config.toml
d_model = 192
n_kv_head = 3
head_dim = 64
d_mlp = 384
activation = "gelu"
norm_place = "pre"
norm_eps = 1e-05
bias = "all"
tie_embeddings = false
init_std_up = 0.0188
init_std_down = 0.0
optimizer = "muon"
warmup_steps = 200
schedule = "wsd"
MLP neurons of a small language model. Each row is named by its layer, matrix (up: input weights) and neuron, and shows model dimensions 0-191. Each number is 500 + 25 x the weight over its row's rms, rounded and kept within 0 to 999. Numbers have three digits each.
After each neuron's rows, "fires on" lists the tokens most often at its 100 highest values on Wikipedia text that the model never trained on.

L7.up139:524461516472497490445471494518496519552525501503541508495464476493486531521513524515520499447483500542478476503501522544529522531487488479513490463496486514544536553496522495518535548528525492478451486474480470499473495493464482460519473482524547456541502509461473504543505508514492493489510484477486518442495507490493525492522496478500522502471516481526462530445481523520456511507512465507490481518488502489519480486503555535471517527511490492516491500472494517512556462483455476533477518501463472504457498555489515477500521491472507492502486518485529445508498485527511492466
fires on: "o", "g", "ill"

L3.up244:517503485492472483523510531517504497519496512550514493578523510484493543500542509526455480469538519520502463514521548484483492553493527521501479488454506477483504527497501581532513486517492514516422516514510466495450528517495518486507499480501516507508504454512499501491534474486501469513467465507467507554502497490500526530476508484486525526532502491479534495507502516506517465503516470516509498555493488517523478454533487510446511505504487457509461471507495495494485481513471477490460462502518508527449505445479507468505525484465505489545484502483534503506472511476494467537
fires on: "ed", "ated", "'s", "ing", "om"

L6.up190:449515474490484551523503519529503524499481552460464486528534476508454486516506511465478470493459495498531513512473508472493487463532549536490507514517544487524459529514500480496505516529464516513519483486488482441477487514509486487457501503487537441498495495492498487499514476495499496478519511543487491483486503466514482474507497541503533471490463503493455489507483510506530462540539524531511482541594492493512559542491518510514534491501465517471492527485470473513456486531493522513488458483471497490524487474489525508506494485480503507527495525502513469528548513458474514483
fires on: " |", " and", "ol", "end", "f"

L3.up97:513490480475473494489515514529475466498504483531525458508481524466504501500508490495501491489475484494508490551492480529461508505493543515468499486500491451481538443488496512453558480498501511434507535528482474489524503501473508516495520492551525544461485487494518511520539510488537533461476505518449464488492475471527472504536577553496504491529488469475486533505463502503546461460523460506548485479486531483502504539501494449503486513513478495501524466495490503532517483508528528510490508536525530489529482533511521500497477472519460520492545529467493494498512495503492468527
fires on: "op", "r", "ud", " for", "ur", "ri"

L7.up272:499514490533491519520521539456485534471514521521487496540471453523548497505479518460480491446474491453497496499467528480508471479499504508519501513498499508473511510493500486486497497520523538500499507495436513526480480520484499532521468491501515506553503503478506511460504541479485479526537469502558471540508513490517491531518521500487522500475460480472475525517489528461510481510528502439458525524527470530511531481504509506481571506485506516452499493486546469494510482498504511543497452435493512526455439497496502546517528507516485499512485505465461514487541469500510513506
fires on: " d", " |"

L3.up271:556517495506510507535547513510500490514482514502502470499464488531539507516506542509532524514504502535459427492493447496543491491481494489494481509484452514507479534515496497477504480501474510455500519559480488457482471501528509484512489442513497502533515517496490523514504474488556517476508489496487495489490504428496515477462479499525454473490516509476505479543486494457525476520504512441558512518528526499530500474468521503520515530538498483525510496483525488512510473475497461500460501468506500538474466484502552490513558489501508498549530468483521488497505512514451479524
fires on: "he", " He", " e", " he", "He", "E"

L6.up27:522506484519474467482508519538459526506518495489556528509510492495532523511504488481523533492492490507503543506539480525528510516524497497506511473502501493531519497508485481504486510528525510506486497533454498490460511522486481527474451516526504443451511516486499522531487465438495511572514521490466487507519513492461485502499504531480542471475494468496495490458491505497444498525524486498512505493525505470479484514529558483514433541522503505479519459550512487501518538507481475546536520491536519445453490473501520503503507466562486472471474484511442511495497505519531500498
fires on: "s", " c", "o", "ress", "k"

L7.up373:481490480524485473520524515499505481511487495476502502516477472527504496473554525515513484504520480539445459512484531484543493509482543499490526532491491463538468516456498533467538486486527524503520517489515526558469429523464470526513460516520501455480493468485519503483527499502503478449443492503499533533497468478490499491477518536506524474531528461472481534519525479498491537531504498538465483521507483478473509477539490469515521501491517455503500523487485518524522489517499547506503514465494501517510445524489517495462470505500523504517517561515518506456467479456506515529
fires on: " F", " f", "t", " v"

L3.up18:489487509531440504484500496519486500527490487494506484517504507512486473507486534548515486493529452527490532502509561497528479562499458454509532501510472509514500550490520529495516511514497468470469536496520481541535525494491504485530504533509509485549501530497467477485469473500521460476457493478462500451511486542470509516526518479544497487502517531510490486489489522485492478529487482501499501505489534493496488544451504518513444458491499518507463510486521528468493477476459489488518506515505531472475449466529509514480441516437527530523446497483511524530511489509509468530
fires on: "n", "-y", "by", "000", "g"

L6.up145:497462503487539512511473490508484520492523500520510518522529465565512518498460512459493525463546498544505526467501510524490506522510518483487491499474464504436510475500498482533496460530485509517455507493519502478488511493478516504498500492484543514453512478497483498489509463516527489505495494470515507548482474477488506450490497493535503491518510501480492507482519464493504488469504502497526522507497499527502540538486469467518499471512457463510496496524493463524496490514580502528437518516486567518470492494485477427521478539491513534517490505524498515501495595534481537503
fires on: "ar", "f", "ist", "ant", "uff", "ra"

L6.up28:541509463546508465499478485437477490502475545475511477508508518467520502473571500484463499540486480505502506497499460451546470510498474468530486492456524515501475493485542563499530528492496501508493481514484520451435488492523510570513497455515505478491510498522516484535459486552464507488475496501481494517519497442505478540503476510492521487520481511532475487474500457513488481517506492493503487532508500488565510485532480489537507459529511503512518504455530508528506509506513484475521516511552495506520529490531514454535487508485474483489487503528497507501485522509476481524
fires on: " p", " round", "-p"

L7.up46:517549514545492504505493524501451473505519502504491483508494499469473513523474460538512533492486504489490523469456512481536503492498558511541485476459458502537500517508499504501473481489492483509513534486490460543539470511484502472488460487469499458499465502466549477469501491506515537507475471487491499503518463496521484504507525496523516499481526502513466458510525458539513485439484460505505466473496507493527522483563484508522448483470514522491516501493544505541531512488505542464510517465513528571492555447494532509515494468512482544490504520490515494506482490532465484500
fires on: "s", ",", " along", " through"

L3.up254:522492465528525503511517518494510497502561529503497502526475472516501484511491492503485462512535472487521475500546446439412522481509533504507518483515476508488493488497520503483509536510488466468519510484511502480472485457540502504483499532483528508540478463483477506516501492531486453485525526513494463506509514463550505508478547484500528473512504438540456487500438476485491487501495493499498455469513512494510509497528487493484529502500510477449505482527500534459513500500524560530483500483493492534562549517512493500543557490499486485515516496475494517532502503480456472503
fires on: " Ch", "ch", " ch", " a", "d", "amp"

L3.up82:517503511520510489504484512491500474507539470514493463536474452481524499487514473534477510480454478499511471526511516526465442529522545537532528488491464495488556505465526517528487493500472492484570523459510528490507521491528553497517524495510515480523470525474490542472473489495460452456478527508482469474515505450515492528469542461496477494483493515454466478493499469497517543459488515486505495513527516515498511521479499524470541505499449461534501457531496519517463523496507486510481483505510476493530514489511523515514532484484506518510516498513526522466535481459450504540
fires on: "ional", "ical", "ic", "al", "ual"

L6.up25:488523538521515491500503480510509553485480516538454488522484523514501425498511541552502512470467474525548494534496517492495497529433483529484500488549460494499469508495505518462491479495578452519516518510494471542522465521524476504556508526474497538481493485561506534503520497543518498500449494495515532547484488551508478492475464515492543506465494494518491477497510449481493487498490454477479495486506493497530516504536489506476498493468506495508495478476448525473509487510500468496461468490514494537530516490466499498519506499521468499483496504482511457515498480485489481491
fires on: "el", "ign", "er", "ed", "ter", "id"

L3.up235:477515523537515441508482457567460504551502520450524493515475488528490488496499504500476477514461496497496477502504550514516519512514509474524537516523527521532529529475503503488500473471494500517499508510496504516504511457470510489470530525511471460521511540487503457497512473515483501514432503475513508464521480539481464453447567500489490511502528508532480543431506498501480486552496501481545486512482495501486524478483510498492506520507451495531462475493497480505540441495500501463479520512514497519513520509485486475534506506464465519510522480533441500525532488488494512481
fires on: "le", "ten", "s", "ered", "t", "ored"

L6.up298:523515487477511509536504523477454549479513519501503507524487463543508486513515491512462457494480492492509527514498483536542465469477518491491496487516448533538485501497546528494533532538494454516488478525507527542525482533484483450486483488494538505487502444514465540500513454536508488511453514518508485515521497479456495448505504508470511452468534479503498541482504473503471514509504518510525489486523506507536552508487502475518527498510492508510484535494524484538506487545430508487477526479493510475470426490478481493498499559482483510466479533474493514487505496525533500522
fires on: " f", " c", " e", " F"

L7.up203:447495487528466546497538515516513480546475494521469494489488482493529524508512520465463485534546488538509485496472507487515492498479495482492493481482494498479528489513541484457494499464503503506508532509523527534462475514528451501525456510516475487527508528556517518493553523477494490566501496503517492510477451484492467498493485516549490524489477477478479465525501495532466462498505514483537543523507511480495519471477508488534536518509492517485470519576452461515501483509520513500508507487491451496490497495465456516482477514447458484497542503508488465523453539483496517525
fires on: "el", "ed", "if", "ing", "ol"

L3.up108:472515455495515526556520449534465504554518462499485506476455529490462481481466506519475562462511497534488512509509477499467491490534539482481465541478496464477482528475500524507540521531496477493523515499507519461490509480491507491522481485491552488486509512498496542522522506496488466507502539506485537507500472465493500462509496517522501489518512504501480467560518458478509446476479540452526516562505496505489467526475525499500517517494510507501504508534515499493478532467479534507489512453475470516481486469531461489502565482473514465526510538475527484490481477519481499488
fires on: " man", "F", " following", "I", "ing"

L7.up337:491513530499477443480488475459474507511515476538508498533486504446534480465497529514452506498499485489502466470506502480526532481493483506476514501481492464476495505483484528525478482507506501536494481551489490509474500527496501554534464526491533507495468464499492492538498504500485507500472513490518545527518464488449466485495512507496521505520539543507502453489457506522530517525462463541525497520485500507509519541480516505511534432525507506506528549506514493490489477508463515476524551535531497512489493494485527502486474451492472487451510528566465527458477484548488464516
fires on: " p", "ific", "and", " w"

L7.up277:494487511470492482552485505514507485502522515520521474510458465485500512514493499502490497464462493538499486494537501512438455479494498500501524528517473480468515510490518476542475478514521494534505527498497514505530529511554506501480525508485525503507490468477480539481502536499433537482469485514512496488496496476524519510458516494487519507457458513505436485495508434484509489435501474479519536485474538501538530518507496489506560523499475522537449520542483472518488528503530509474497482478524479565499552523490479504502538467518534509518519476496471497496497477489461462533
fires on: "ial", "al", "ual", "ar", "ative", "ious"

L3.up147:515576470519498544533460485511512489512514478510517493511524461485506506497505505493459508459519528445516502515508494504541495506532514518520433494500501505518506500503500528493494516486493499502502464512556538504498537477516479472510491485503502475500518496531477480460488477472461523516420502481492523467546521515459510487505532505510482487465490522503487549516547524513439488511493509522526479475467505493490492506508551529479515547506504495519441551502517440504518498508485488463500472470510493523499492487484524492516521519482533519493476531496470506424486506447503484510
fires on: "ed", "ated", "ered", " known", "ited", "199"

L7.up107:546539473494488480523477480494539480514529531462523466515521530494473512517555508486485473464493479500505454524489494500475506515482526532521572483547510481472482530450516496516476493474478480510506497450514514511457465434483561462469511520488483517522564526551485539473498495489507511514497454531465509497500509496511506489503514521539514480494495485498482524509481479501502463478487505501443509493482499496494472491552507462527515463511449482530487523532489517537503484492519509490485488500492480484481531469511485515485519479484481512543497499506500506551553503498486450513
fires on: " of", "ing", "om", "e", "ion"

L3.up212:469462509533516492494475517483461481483450534505509539493501531572554510505483509494460473512503495488480513526476464516541464440488530483441502551482485507509449468515505510524487533519514507502474517515444501482493499439519524493503478499520477518529531508505484518484515501484512512501518468469478472520495493523491477477520471514482519449486506508518503521542494507509466518517527472483513501498523479527509519495459535525519504490526497473487528481521481547474481489539501463521504542464516479527519504437535517540500505537492486457536509509480486489514470507536502482548
fires on: "E", " E", " e"

L7.up379:504505439506519533496515457497454521504506515526486513494523484575504507487504512502504486526494500531507501504506518495457522448514515501500469548510478535489495469482509499474528509468507478514462540520480521528562510503511508462487506525519488484503461501481514493475501515460505493512516537544550512451527471485468472558487526547512499514506492514535471491514534467502537473534498488494482483502490502469546459508536502474483477527529450481486482512470514501486536475514475510478501484458439532477479471486533475493503545488507520535455493484495523489494490471443480505499
fires on: "ri", "ra", "u", "j", "h", "res"

L7.up30:538521511514458487498544457482481548514519537518489519539457494500498527488502512499516514511469523476507542497534498500493481500512511493523471506504548527462476478522497506488468525524487519524499495494481483461488467552495504489503481508516514476536469510484458514498476445494473503506553551529489532505492515499495481533569533465465496500476508504522462480490499486506497499480463534527519497481449461512512517468489475450524485479519484465499541474457524480461480514535498475494481530479498540480496500494467489471532517491509521555459501527537533519513509536480454479533
fires on: " W", " p", "w", "P", "-p"

L3.up28:450482493510533519551552480528509486527463526486489485471514494523533513538512529504489477508535528491506502494473526492464467503444535472510487508475490460504525510430501504513492511520504524517498458486505514521482482488513470512547514499467536532484464481518459485456524501505526513496532499482535491472530499510496489493485519479522462468489500527516501537491506470515456537482493480532499477487506499536478536488520531499496472522516463493492486558563459531514540453511504466502522534518468485482486481486508497474496550507482455506532493494454453522499483518481468472478
fires on: "ing", "ed", "ames", "ions", "ated"

L3.up49:489530472514441531495492499533508511512519529461466507515494484505499509473504507506441525511528479496502524486519529544562463485520491475549510478510476512509489477448514486482499515502535512554446461501506500523491525529491505547496489497454477495516467492499514512498473480547488519496480535476483506485500534543514485470467499474489482467450481543486525562462493524544489492532513463511465459533514503518474507487523512510484508505553481516479487496547491524484483477518465489465493519468489476521507506444507449495469498521474498492537498485528474505473480535493488490476
fires on: "s", "ed", " made", "ered", " used"